From a checkpoint of a small transformer trained on Wikipedia: vocabulary 8192, untied embeddings.
MLP neurons of a small language model. Each row is named by its layer, matrix (gate and up: input weights) and neuron, and shows model dimensions 304-399. Each number is 128 + 24 x the weight over its row's rms, rounded and kept within 0 to 255. Numbers have three digits each. A neuron's up and down rows have the sign that makes its largest values positive.
After each neuron's rows, "fires after" lists the tokens most often just before its 100 highest values on Wikipedia text that the model never trained on.

L8.gate552:118123160129120122106151122112102135083149134144111109097097120177107073135095099155115120149124135117129117117113120120167118108090112131119152109120148105143121136130105094122118184088131170093181130084135113138122116077131109143127196146135112127165121183108129166129114110094158151123
L8.up552:164147114121134126143106117143092132071118149172132086126148144149120157147129111145121096141156129182130152138125123121127135158141168141142157127179113143154160117116052155151090189112117117107097143147097147160140120144083104163120138117126100119099163112109165126154114116106146139126
fires after: ",", " ", "0", " to"

L7.gate727:126113110168161141125099070145073138137137100139154117144151070145142107115116128107109104129131178107100157149135126082159093108116140193127130153185180147065106154084167103083165133125114120125152187129114156103089126157142131105136104132112145141126141162125154126132091153123131115128
L7.up727:124119150084155142134137140120123133109134130159076156094151114129115164088124122120167133127135081126122107141104115144121136107135128117115134145158121141180119130136119127081147140128116090127138080131147109124134077110069114070119152141152128129130106137132110116131161157131137182113
fires after: " ", "9", "0"

L9.gate702:160130149167136127126162109093138114154128118105150129147095162113094137135129099084103095130167126112160150109071073160137147141112141152128155119164142165119110114102112172108075124123149090137068132112164143145137107117109115106120126161152112163125113130120145117119117119122170120123
L9.up702:120150122117129076147163158153142127139125131097160082128104146138113145153148113130157144126104149127159183133124152119077131120132129153133131150102130136113104129150130106096131123114112145112122114151117167161107147116093115105164104140118152117119149139135094086092101133125124133140
fires after: " ", " ("

L11.gate618:111098171135130134098132108160100150153139138132137100160098131116115130156136124106122134108137146111144153149093122104123103118092083111109162154112116148092120144121126097080126116125126132147107154117133123157145154113175113124111079208130132086098108137157122109096126149176136086121
L11.up618:108113138103096150124166151104116161115129170120142173141136121141124141091089113083077177103162132122128122122123153096150089155168101128107132124139113171140108163125137114119147098122119158122135133101115156135132146140122151174086136095108098136106115122132189131110123207168100151089
fires after: " ", " on", " –", " May", " July", " March"

L11.gate943:156176188146084102102098146144131104137117170121122097159140143117149089134117118133133149106151112165134096156113139149129163104158106152156175096124143125146094110157162130143151158120118144127146116150117141093160112124127150088187091115099147156128129084101144170158142146100115133096
L11.up943:123140089133133116124097194154173153127144153119151089132131090184134131177136155161135087116135162136131159157132147128142138098083104138163153158126135127150104142138164148149085128134129154172082130136129125140172133137077132104157122117087107132118117098112152120088112130135150120139
fires after: "\n", "|", " Platinum"

L3.gate147:127129136130167104101109153107136101144113180106135107107150147143167135166137145128094114143158119129151129110100155113100129100130176152149139099116126196116101150130145118149132129134084129134117121138136168114129154103122121112171128119133128168139120108098154119133136137129145142098
L3.up147:146150130156142138101121182141126156093088159121137121124114141119131097084124121138102104113115128109098121115144103119140120128111080114114102149167176106167153145095152157115130175136093144110145112111117159150130119169131117185140117167130117102109110090123123138157137142164130129110
fires after: " ", " \"", "cre"

L7.gate897:132125102138120123140129122071117091175134147123109113057135122121104142120114117128155147157121144157108145130181132128156156131158133153092128189122126067110082113113124161147100133131132074095168090145142099112168089103120149072143153134140111151133149159097158155152123071137122146128
L7.up897:139104108174126143135138106095098141137101074124149146128147123115087139122099119135150124185115157138122117108150113071122095142141094080107134133132090097143106114127115121113145142112154141125105118149093111139098102107126154109130144140128152119117111114111121129109115086143122161124
fires after: " U", "U", " N", " No", "N"

L8.gate655:142107106138131155169122140114094084171146152121099134125169162107137098168132120123129115127136158157131131131165154124090147156122079138121135100110118107146135076090107127125140149174130141125117104127119130149130135128115156140164103141113138142125087163166112161110121151137145101086
L8.up655:080112153135142130142100153121087162092174161121169158130064104116107121163099128134130166181139115139121157131132126087129144124125130137126141120149133152128156124156127106155148141160149127103084066129123166150112129165111090150123110130096110100167152126131139141137174119171136074144
fires after: " |", "-", ";", "s", ":", " "

L3.gate449:142091119146095187170148146113112083109142152112140129100109128114140120130158093195109135130078144151133112089120113144128125112113199122113145136131148093137114110158121152136124148133146157123096147172139145141140155076087144117138113104120115156116096169143123109132084078122153108131
L3.up449:143129154125191118155089139145083112153107113148136123118125129130163096127153121125103114103144134155136130102118108109078111129066091111132131141182137169165126202124097143118113096120115102169099174100140128179130101126150171102129114125109133128151145145106121111096125155123124158125
fires after: " ", "s", "w", "o"

L9.gate374:116130152131095127121163173103121157157128117175113122123125080123150123132090115107128102168160151133104112144114124152108101122132165178174116137081167151175134109140143143162105126119119127168134124130116129121106167094099115165167134148127109091139105154144135116173166086143118146154
L9.up374:124127100105069147104166168113110135138094130119136084100118132158127122114109117124157107170164100132127085137096151138126084146132136114126098164089118181101119116137169129121110143148108144139089100074082160107156143113128115154157147130143117106165129132103137120103105093119115113106
fires after: " ", "–"

L7.gate733:083119134148133106124126140143159106143113158104117112136122104121130184151139103127145126141118103141089127138105105127141099102149142103106121141106048110115137109115116130159144185084097149201090104130159091144142119124147112137157096082108129097148137114128092105131142119120112088135
L7.up733:179105139083086162115158124109119118152128123144117140124143134115117120124093122108132112096142134132090139163112144114115092089128121110107140118102172156083159169148134069105137154157132128142133114123105084120120145157113132079158087099140132134132106122118122088133140186126122126101
fires after: "\n", " |", " long"

L3.gate747:111145133112123122118102154171124155108160127121117115172151143135116124169136121098168118100107124133146137156103121138117170130095142124114140112129133128097114130127126146128143106149089129116122122140133159110106107108148139132092159097116145154104143135139096179126110114109173148124
L3.up747:141105113096172139140115119151154127116143119117121146119123138084116135151074118153126152140087128108118133119153093119124141123149103087117114137136117125115177085142095125144073109139134124103165113135085151123118125117113144155117137141118126101148080160090103108126123109144115169152
fires after: "4", "2", "3", "1", "5", "son"

L8.gate972:108144125144163104105085135103103134139150122104143146156121159165128157107121144120142125132105126120103160137099104154124144119113143127149143139105133141131106119171131124090129109139109190166117159109123166086092112094116189093141135123163104145104152112148146117114114102133133089102
L8.up972:126131188131116136143183116123112153144137122132080133128124136140150116142137144156134093158138105134084124153181138141136115128126136115130142147140130116120116141182127178109124166142140136110124158154122137113100118143146133123144096121099146123170095140097156172145160158123145074145
fires after: " "

L12.gate986:153141130137100105116106146146112110093117151109140063147112119125156079122087106123113127106126144119134125157090149134125092095119150110113152153121110130134107157106135114179149153114078130105094156126181113117159116111153161149137163129142142162122125148126098114136110109096134166119
L12.up986:109158130170157152134126094149104148126126098130155111122111127157163138173106148125122137127136150160142171108140170144129102162137141157139158126129112114188169093131145106100130171133134159122145109180123135119131120115094174078156115136125123148101072098138135126125088108118134120143
fires after: " |", "-", " X", " W", "|", ";"

L7.gate240:113111136131098118092155150122130091117116138135116120123131098131084141150115087119114171111136128148168133124110115077156149153143111147157090121113148143142144174115139119122130105095109115111134104092153146132122126110129138143141140111114122073122168159137141136146129124165069101148
L7.up240:143157109149097138179161168142117123194130067104098124177122140157154157133089120138105130102123139137106118160143112145113128118172091112155129085106099153138120118131091076121127130122159140147127129165119117105143102151097168139114140119121083097113150120136131139137117113143169129110
fires after: "\n", " ", "1"

L11.gate215:128151138155106113078108137154119120144145138133103086157117133124125101150092106131145139130161147098176104142140144117149136097141148091136114097109173100140098096126146163127070086176130151164114162137135098145104133109128148117117082136140148123117163145118183134139118096115139134110
L11.up215:114138107156095126136161128111142101142166102088139128130140139118171102096114152141114146178162143171127108144093116152121104126142098141161138129143103138148108122095132132127103167174122146130117151176133135118119120144133173079152110087129096150089122123091134173135086084124128112145
fires after: "\n", "1", " due", " "

L7.gate838:140115160126098157152158086121139107124093148122166114096166124191113056100163143130127120152102132172106109144132138144144116138110114145096118114136108096117155121165131145108093114138134131100132149115111147142123168145159112116115182088082116106125123126131145086131093127162157082135
L7.up838:155125132124140130136112093136107144112096158109162096148141177113104108117107145141099115135130140187143113104128148119103118142136103117110164133124096111117126146109115112100129076091104098098148135109116150121097189160112120093130111116132137155092080115105127120166125094121173135099
fires after: ",", " (", "s"

L9.gate574:137132127166160119117144127114152137111126164098141106124098133158107147094190102146136115103128178137111130116098144150120099127141092115163111089196114140147143123146126162157109091140146159146090125134135102146134130131149114142132124139120077154122129132095118114099107118093123111088
L9.up574:125137123099090119089112181155122121086101104140108102131123105155125156138133131101085122115087168107197092153152175083113154098109173098166123136116109115091116152101116164128129090121157145107135095176133099099137134147109103126161105143118112146103149110086088145150127095157108138135
fires after: " ", " re", " ex"

L3.gate831:100121132122152122144113177087146139129129157133097137122139142104137111155155098150142126116154111136080114131093163123155120133103140115141139164152161144118116086147118110119155152074149129099122099175117131114140142133110116140116138147137134126112145103117155134107124138112130121164
L3.up831:121122173143135138133127126129089100129122126102146135164132143124162122102147113134122102112092161115124104099113138121164159138174133133104106119162132103133140133109135121117146160081133118116132164123119117101114152112133135179111134111110106124130121139111150134079149094118123166163
fires after: " ", "s", ")"

L11.gate127:169146120110118129118165164133141139104105129136103104118097086110180154161088150141106141174122116122116164117105108139096159147112130121137117116110148144107100140141126103124150118140146089122144104117161117124131152131101169106137156178145108117181115178073141118120096151101202108166
L11.up127:160142125127133110137109163166128070100122107117104127114108139114154128120126159128116164153146095090086127151125089155112091139136142158127117136147165140134099103150124097101085137140170147146141163154134162125153135156140125121144122165141126121138146124097139136138094146126154131114
fires after: " ", "–", "-", "0"

L2.gate1020:137100125098127110102130138150090157119171082120134110129092141080109118155145132078123176103119123108168069097146140131099119146112134150114106130132138115154138173127121115133188129102132147147122127122147134057091154124142093153166124154071130086117106135129103139083112113076155174125
L2.up1020:129077138079110113134130090123157150114123117115139140167146100133088095065167124145143121112165126130117115160103125093153137122112077138122133112167132093114199148151124140124116153117141155143112136130151122126100149118133117139135161122098130173136150143101168104151149120165117124154
fires after: "\n", ":", " that", " the", " as", " a"

L7.gate343:160116128107070096134122128085181113148145175139127126126091134105115145163098137095151108107140099102148167106116103142119105111071123118104101103153151122105103088133134134092164120148125158069147152088123108105138139089143149104142126127179150168128132114105123148138168101101135102098
L7.up343:150125143096132157135117106149117115133126143135141122141135117108142122115152132123098127123128163100148109095114132136111106105130107181124127118161102118128154109176158083095140141133139131115113119071140113124072126139101109152144147096138127155110100083105112151150155146130118125102
fires after: "2", "1", "6", "0", "4", "7"

L12.gate700:107112157110119099104135139131140154122111135102154160146157085107151063140093127089157110145143114128134089177142136180138141126134151135125116163122108174146110118122145094125133120131109084121109118101106150076109108133149148138134094165103131155135111148095138125145150077113113111177
L12.up700:130079095177091111118154145098153140162151081096122162107132083118144133142092138135176112112127117107156104112167122151131114108131107107131123163105180153066143125146138102139085127120131142113111183101135143160121131133094105130105113115159130095121110155139109088167127126075145169127
fires after: " ", "-"

L9.gate657:136122116121105092127114109093140124146136158112079178154159117127105130118126103101133135121139107114158138074101112130154112122118165184136123115143109102145186105110106111107135168117155120139076102154180114136126101109145106138116123131112151122101144133118119087113142122144154142147
L9.up657:129122130126109076152118130154102128113118137090110106140111081109112151105122097123116132142103144129123107155149170116157127137143153126157114127115124168133143149154089142115131125109145108092142146129161151126126105157080153090095140163147131108130100117130131150139138133134131140085
fires after: "\n", "-", " c", " "

L11.gate558:104101134145067144114123082139135149160097114130103102122121135175108103156120133154121090139177151102142123152111134175104137106144116097129093166133135120112153131203125120115132155138110097123168110125118126122132139158126091119109140094138106117121111131128122107123111120151126075172
L11.up558:141127159103102100149113116126109145138098117112171123132108148121131130116141137123127110124182121145170126125137126151131133103090114116096107165129115144190169107168184110131113140174165140104171105157110133156140120133119107186134104096107122119112092110125158083108123119111175164109
fires after: "\n", " |", " ", " Turnout", " Majority"

L3.gate155:130145130159108119109158134096193107125128132113155136154115157092118150136099113100095115175118102151141108151147132140146138165079181139129144123114079159134108127131161165119134125148123114089067091125145128122132119161132124123129134123124129163086135141133114136152107149113162147165
L3.up155:105124107125112113133147122107143107130067104093097099093123175114097089126188136162142151143131166162157102162116106150138104168151146167097146136187102134134165082094142127146150149089097109120117091118159113168126097092143106114137141095112105152138132117128129109099081163183146133117
fires after: " (", "}", "-", " mi", " m"

L11.gate763:102099099091162118159136114101170116073121158145138166080133162125164151102128130096140108105116128120139146096109140132137133108112099136141105089153109147137117118081104130157100143099118155140126121147110176138107105109183140124139107134109127139101103114085117146145177128129120118113
L11.up763:140180136117084162125118143103141098074138149155134098110162153126106112094113134079119137136140117113115081067107143141128139139108132142137097143135139148126161129115129135112084112101107127099135144139110131129131128125079083152156114137128099163175137126086084106104104110132176123127
fires after: " ", "2", "1", " in", " October"

L10.gate8:128119133188112100169153128161157130090146160108149150173120128126140081131135119075117133119148162080106140096144163128138134099089119160124104127133121121150087101144089108119139096171070118142137135167124134092125131084123159130175115157158143180123170143143150141129118125120156122144
L10.up8:144116130113122142110111107156141133092087111152148099127144107090166141127175122102091147093109123136095188158103123102112142131151127147105119150119145127106102134162099115144178102111099169142165105171134197098115114153115142096145145162103135180140153095102147084103109134140153131137
fires after: "0", "9", " ", " |", "4"

L12.gate180:124147138106139105121108117124085173158097140152113155103136119154079080172128117124125138126168146152071084117119164129079093109121144106153139131110075151165092128127143144128148139118124163160110095152139093152096137132138165121139113137112158120078165115135134145123159107141140143098
L12.up180:127143155165127118120129125129125129129149121120120104132114110060180084128120117148125093138126135134145098156113145113147133153136144121110101139131160097148113109130161091146123138092159125128116150133106133088111164136125148110141096103162105098118136120137125120094103104104163131152
fires after: " ", ",", "1", " ("

L2.gate566:151125142138142121071146153097139104160121108093136134131158141140159136098104124115124124130156131129107143166130135096132132094109089097108071111178071162124144162127114134127160147107131141147172102155107132100112141114120150130157140092119182173134106145186116049147167117148141124155
L2.up566:151122153135121136110116137123117127117111106123144166091158152090137113124172120128112118126124159100146134148158146079113095106101084155093127141100194135116119102146197132108104150138149127131140110127103118121105102136169150133152146133140152114175145125138118116110146088152162124108
fires after: " "

L10.gate690:114131152124134120115159144098103115182109126097102113077135151137167106104155112175114116157130162107116111115137153164125153146142086106121109151120070167141157105093106176127111111149168134145123130128117139183120150139133130121107140121087103113094099168153117085115112142168116126121
L10.up690:121151123128144147176105156139102076131127149096140109102138112098166155126134154147148115151173100125088088122138155150150135124148098119125131121127127134120142097081130165148122100113109133171155103112119162150105131121192120121164111105119147175100140139092123127140102165141132148167
fires after: "2", "1", " ", "0"

L9.gate456:119125136103140125089194134090117111192111153130109167133139123101125116130152093167144135136121174113129155122106108131100163134119071126143157142149140173141175164090111136131139133140097114106147122086134176125116126099115148108110081120165118094117128134150109116110108080169116131123
L9.up456:150155140109106087130126153118098127160091080169118126118147123135142064103115133156126092147180161155115151137186127157132124137138097104107105140080121146156118118086168072136104121139140093169162130096095137102188178147129072182150135094120103168110104112120086131139126093092129103128
fires after: " ", "0", "2", "1"

L8.gate600:154180150078140101148093155132145120104121132084058093127111162116137115131106154101123170124153100132111139120122140080146110126120065102107139117125122104121141128112145164091174124139125087126097186152140104119140159154108157112132152116115129122148123135135139124139097112125112119114
L8.up600:150112170107168153146114128118148105132118095096151134127154142123084153151126131106114133093137133087125096101117133132102144106100096134117126115092141104141160094149115104152156075121118121134148139113152116106100172107144143135114141129109141134133129113125089132140103123114111144107
fires after: "0", "6", "9", "7", "5", "3"

L11.gate999:110110127115166124124137111117119136115097167122121117130113110126125179147104121045103087113113128130060172135137104138167130100130122178149115094148157118133121139156142084108134145106084095144120106104128142118093130103099122101140097080126105113117119119099137166121138129159097144150
L11.up999:117116110084138139143169124108101104147095143129108167164124109146131128101113082114107123137137137135153087152156158122114118131154123115114120111119128094100161088103137104083169152160094119148158125124147165142129111118137108104106097088155112115121115187136169108115129128160153093162
fires after: " |", " ", " had", "0"

L11.gate583:129111132150176163098160130117155162141157094096103177109089153129162131100132126115123124110124105074140171125115132098119181132086076101111142145116110116102126154106114107089149107120133138140161098090109090167150108123076118109110128114184098112076144149122134132165151144117161080141
L11.up583:148140146147121157120178144145139150161133142138149129136134131134185161134157145128133161116066171147118121158106115117158162184080145169111129124128138167103120131158106177140149114149133135124153122123130118138143111117091144120116117110147149153103124108147078088184136093129123118118
fires after: " |", "0", " ", "ra", " /"

L9.gate355:111176092120078139123125137123126153078169128122085132134116141121150151088131157109099146075095159127148110144104132119123113138121144099152107116115107128122116136145149142157128175119141178106134115124158164077113104108125125107124095126109147101132149110123160119159084165114095104140
L9.up355:127139168122128131145132139135106111114128161068109122167145133136130171100142111114151144184100169090109102191116164127098098166105123092141141157151158158139132149138129134123110160103132165120177097122148118163120181142156148154136116123083171106155125091114119146082146144118112100116
fires after: " |", ";", " ", "-"

L8.gate534:148151149129137113105128148144162120115072151122100104159153109140103173108158092127108157094146124158093110153131144113126142094171187138138096112145080114129090124120130118151119093137086129133123117138126105089144103127060186120121156118106116158102105089142141144160173074141094133095
L8.up534:139128126143121110122148139128114094127077169106087106137112152127129154183091124141158164086127130059153132110157181107131137094154117105127161114126120144133161138134147066149130122163108140102145124156104147137119130122109144127115133119134080123096053138130166112140191099117155129089
fires after: " |", " "

L11.gate852:109082137153139116160151137102114146159117149191141100118124132126090079101137130131117155153141191144123125050097162117158135154131115114123107153137148123139092131103111085102124130146133109101151150137151122112154163123104149111140078106109093149101160099103140061114141127132129082155
L11.up852:139140138144137110119113114123157129177133135113147119110098137102116151136126157125170135115135121153130135107106134139156131136129123132133146133125134128146127141134141128114163159162073136110123096119111096145138123139184178085148101149123083111118153136111115073128163190128128110111
fires after: " "

L12.gate643:134094150113147169094081153141146069109105151087105136132134088074130129137087141164119131150080106114104174139131134114148147155126146128157094146171097093098118127137121140106109110099142127107170080122128150133147125116102156123160128114167109109138135165121128129135141161092153098160
L12.up643:100095103161153112147138157135151123124102139138138140119131110126126103147095119134150116147122066105149106151100096091128119114143111131076088141152116106124091098106171127083121125084171197106182115116134144137140115118157171181140139126125125124101163148104141170179154130113133136097
fires after: " ", "."

L10.gate211:142128139143127104120126131103155148166124101129121125076117101102142104116139081128175105175171089122132113097142114115149140118186121114116149132098166156136133082089141094160143119134139097132106115098123137132112167184165125105135099135070128117088169177142141092153108112126103176121
L10.up211:108186129124134090154102134120175139165108151143123101116138161107110147115110167136134081128131145101082117104094136117161121141118109154110128079162143127134097118175090084113091137107111160127112111139117114134084092133142137132129120160130135138134112151153152132139109080139167140165
fires after: " in", " of", " at", " to", ",", " for"

L11.gate928:137127143117133131117142144098158107093096119127150128085110141075107133140142124167087143117144117165083095120115127102106145118156127145127115126111122096106157119088123138127121177148123126132104125122137132123094122122133166098135145108114127127144109126088145153134197126146104154118
L11.up928:151161159138161144178147136102122125119087156140133089114130129153094091121143160160123103116167129089095121116130115120146102153102141125117117152145141077134150150137142117157093104126126093161120130122167119135120114122109157152076123138098161128105114138145136110151131078096128141121
fires after: " ", " (", "-"

L9.gate785:136134136120089170132104124126154160091138119122114136142097097151100100118117151143121128123117118121136118135116115121124111129151163090127155135136128140139102112115128162217127164134205090166069104158102142130110200117150159146138147144173142141137071130133132074113153134105169138125
L9.up785:098099136081132133114130090120116143114144138112117134117098123129101100125122130132164158134152131118162211152130106122100110108104114147107131122105132145106119139138130144130119128091090160082134114148106126169187129125136116161119148162107121128159147106100136091124151136146119112118
fires after: " ", "."

L2.gate414:132106095162121077122116102148107131125124107125119122147103111139131107161160100138126107160097159120147118112114108130155140149163135075164164120105050087108131163118118138105130160097132136142111167152148147152135111158129098111142140141100107145083141122158091090173097126134153158158
L2.up414:140135128107107141134127135159080147113154106149123126123099110131122151132157122084136103117098148118162164128139144118103141156125119121150123107121144082103183115151142111115074149134128106114152147174154111179127131116153123161120103125101134167119112094120115086125143136131131112126
fires after: " ", " |"

L10.gate786:078112143154078125106100130123121046118143136141143116126097120170168092112115150125155110162097152123085083100120126139113131117154145102097118138149102129132146124158160118108063126118085111080106080121100157136150119153138102110150141104109138127134141130143129129115120104148135154162
L10.up786:126113128132119147147176162097130171134150151124144109133205103142126116148131120108108143120137135113113124150097141099123122147129142107114137117185128091115108176130132138129139126066134133122128082111129161135109152147146042154118124132122120102162129101177165135140141133149160093143
fires after: " ", " ("

L12.gate972:091119098107190071142141143106135173116157109134170102128154122126096099154116138145142090119133127183106134133115114163091110121114132085146109148150091133132149110159133121165129122137154139133115131113132123112159115118169126099115141123152086091125083129136114137176160146155137126146
L12.up972:134125123121130142130152118163142145098166143145158137127119142138131137151112146137150150105107172187129170100127143083094117166156112124083090145127148138149128167146080153160127131117128103107139124127151111091111122103151147131125156118130120144137151134104120126123153154164130073130
fires after: " "

L7.gate111:121132139124131139110117114111140131157134152103138117124115153150146120140132166117139144131133118139100146147133097116152149134134131132109126158131142123121141099121143154147099109134087128135096123132128104159120167133101147120150126110120116141131088141119178058113142120154159191138
L7.up111:139121125116148111095137146171133152174125112133134085115113131151107085079114117125124113106127174109134148135132082103134117112122108164087121136136096174112081124102081116146087133148123111154131128100119137139151156145143134138127166134159117183159147115104127140093105136160091092143
fires after: "1", "0", "9", " ", "8", "=="

L11.gate858:161149128120111079152116156129170117151097136117149148199118119154152109108155143174155170162164134103092098129134092136139125154129135109120102105076128129132167131151145123161124176129080123133103101086118101133109145120123126148137078171156138116126104172147156134099110102110094166107
L11.up858:132125091109137138137144099115138130073123112123179160121117110171152155134161149100123126124151141145137150106135122138103117209169183151143121120092110111128108139133133112128179160108103116122105075115134138148111114075106132153096146163128123110156124111116117127131180150143186159155
fires after: " ", " in", " the", " early", "-"

L11.gate434:124151112139137135121137114166122115144082118113091117108105163117114137133120167112125128110113170126129127121119123136171139113143159140098136152109090086130104117127146176171148122156144149150104139129148102136074124147085152118114139121164133145104149147145124146131160144095136133129
L11.up434:140153157132154119151100111116119129094155144103130104120171157104085139157130123154140116118118131128127139148092128153154124127137136209148092122121088135127116120149094137139084128131126144139141155076134143106090119154160166134103132100101122091147113131099134123147115136133144109141
fires after: "8", "7", "1", "5", "6", "2"

L9.gate923:146138140163109116091147143119132080149125130118119100105118133119149112108153144125154155138110121158112157088123125120145164170097161103089112139056143142117112148129146110147129134125135124192113166111131134119117139144154152091084121100105135087120135098104144118127136101155147078098
L9.up923:134124153074095105128127133129134135137114117103108145128149145119108135124124104105127122098089138190133126107151115186136154140112162115118142141114121122169102122139133164158114174158120142160166142134141104111132106098141150131155125086128137126112126097098135105141138115151151090170
fires after: " ", " November", " October", " September"

L10.gate465:114141126182098121135111156139142137168111129116135171140134099146126113133143132105150161181139122148116114135117151134131130128142127146109135147131129107164127114165117118117156121119085106134141092120117139145101122127116121077124100092097101114161161133125119115177059143133150135151
L10.up465:097122136133151150169130123121173119152150124107160153126125152156124140095135154108143118147117123154120120133122157093136094157153141181097109176143108129143108093113134129120116162161134111089086143148138128095127119133140118094088122121146108134139144138134126083126109138110165161127
fires after: " ", " (", "–"

L3.gate102:114124078093155144151092111134121134122082125102124109107126150077106119118124118097122109134113133164099120134138126106153126171136125097145113125108098094125117138116105116118131176162111132150097156118133097162081128142117158163137099153125086145113108100127149111158131137150120124109
L3.up102:126115122095104102132128112118112138071156146151171128132155129152112139140137166128121205117114129106126128109117130129128127116127130144149116124117095100125153144120100149131143134181104104128165070105154124139111163152153159152072129123106136124096149110169164116141149107142107111107
fires after: " ", " con", " Con"

L10.gate630:168132163128151107109117123164206161138156106131143148127142092148101186163149138096125155089075178149161170119148104106133162131134149117124152147154166124158123128102146138134150171115090104138152179136164121058131124126158126159114110135124135192117111095111146114134108076141109135120
L10.up630:161094123164128103125134144108165159097144166114104096103119112161090139125147163153073146102158095129122141128150128130136155119116108170138144146160136131122127132150135101128140133096125131134102143150154119091129137117158101104151102137155123138155160144115127163089138156129143124114
fires after: "|", " |", "–", " ", ";"

L7.gate899:124088167154148153136144166106150119147098131142146091126163134159116090153136157155104108168128097122151155099101122167103123130105103161106147117145137089126131095131142102086144161133152137077146133120100124125142096130124140123123112103163137110128144166091081172102131155145112133147
L7.up899:140113136149113128112121103155123125145127160094163164130110138155133101111109163115116084106132146154139160144107152125163117168173133202146142072113123087098145141150145116106151146124163155130092118127085130101109133105115112125113073130120117144104097184119119173088140114143100118072
fires after: ",", ".", "1", "2", "3", "4"

L12.gate905:127121107099129180142131149134109107156087155142101138133079127130128152098169108076134137152082113132100125090095082117139094136131202130142144118146120125102121159146110097158125125115063117147102112113134102111137151092108128123155117105140136136135103142123130158115164149168083180192
L12.up905:096089126107112185143113122121172120108079146158118154115144151133111112131129125105179085153104118123106136143102070113139082129095123142152117125097114158139135203181133105131129118126104148120138132137108134146126177117139152110108163135153191131116075106106135091105111136086151147130
fires after: " ", "\n"

L8.gate450:134148142113077144073135103090143117115112159111129125138118124114134120155145150101102108159164075127111126148112127145154125165157099162137201108081160116134124160160149080117121145130134132150107113146141150103102133164129099106145117111120144128130137100139142064155128141097109122132
L8.up450:114139119175151136152088172116094113164131140106137132149101116121138111126141151108116176118085139105169093105172124075146123123130119144116130149159125121120089090141127096113114140136106164119129104070176097149150115121143106118142158102115125146125137204150086132113097111156143120112
fires after: " on", " in", " to", " the", " of"

L8.gate352:122132136079127117125157127084113132120105125082113125143118110156129157141112145118120137142160169122163179092167138138141121107171108098125126103115098123145093150135111108124123112092099089140113098142105127122101117094129116143094084142084131159117139129131125117121141125129148110097
L8.up352:117157123099154149106166121156112137073116141129109096119112113154098119140100137128084083157080114126153140100138117127170124189141134122108152107083157156134170128101131172145109169093134147146098123112121160110113078162083127152148127163153141119126168124173090091152078171099164104136
fires after: " ", " |", "1", " G"

L12.gate80:182129114121129163137145130118118126136126160118123143188129134120147143125113141089143108169093160118116127111136156128144119101144110170182092107186115151154136094115150152095111115179144117142144147133152138174116120133148109125139121084099138130139140098128145108136145105175158093150
L12.up80:135131149132168129103146124119134148106137095152117122128087135114165166112137150118127112088141111112174139153119125141121155138107102137085099111163131148160123133118145160095124133104111135136122081121115102128093090160112164118125106069095088086094141132108105202137119158102150155108
fires after: " ", "1", "2", "0"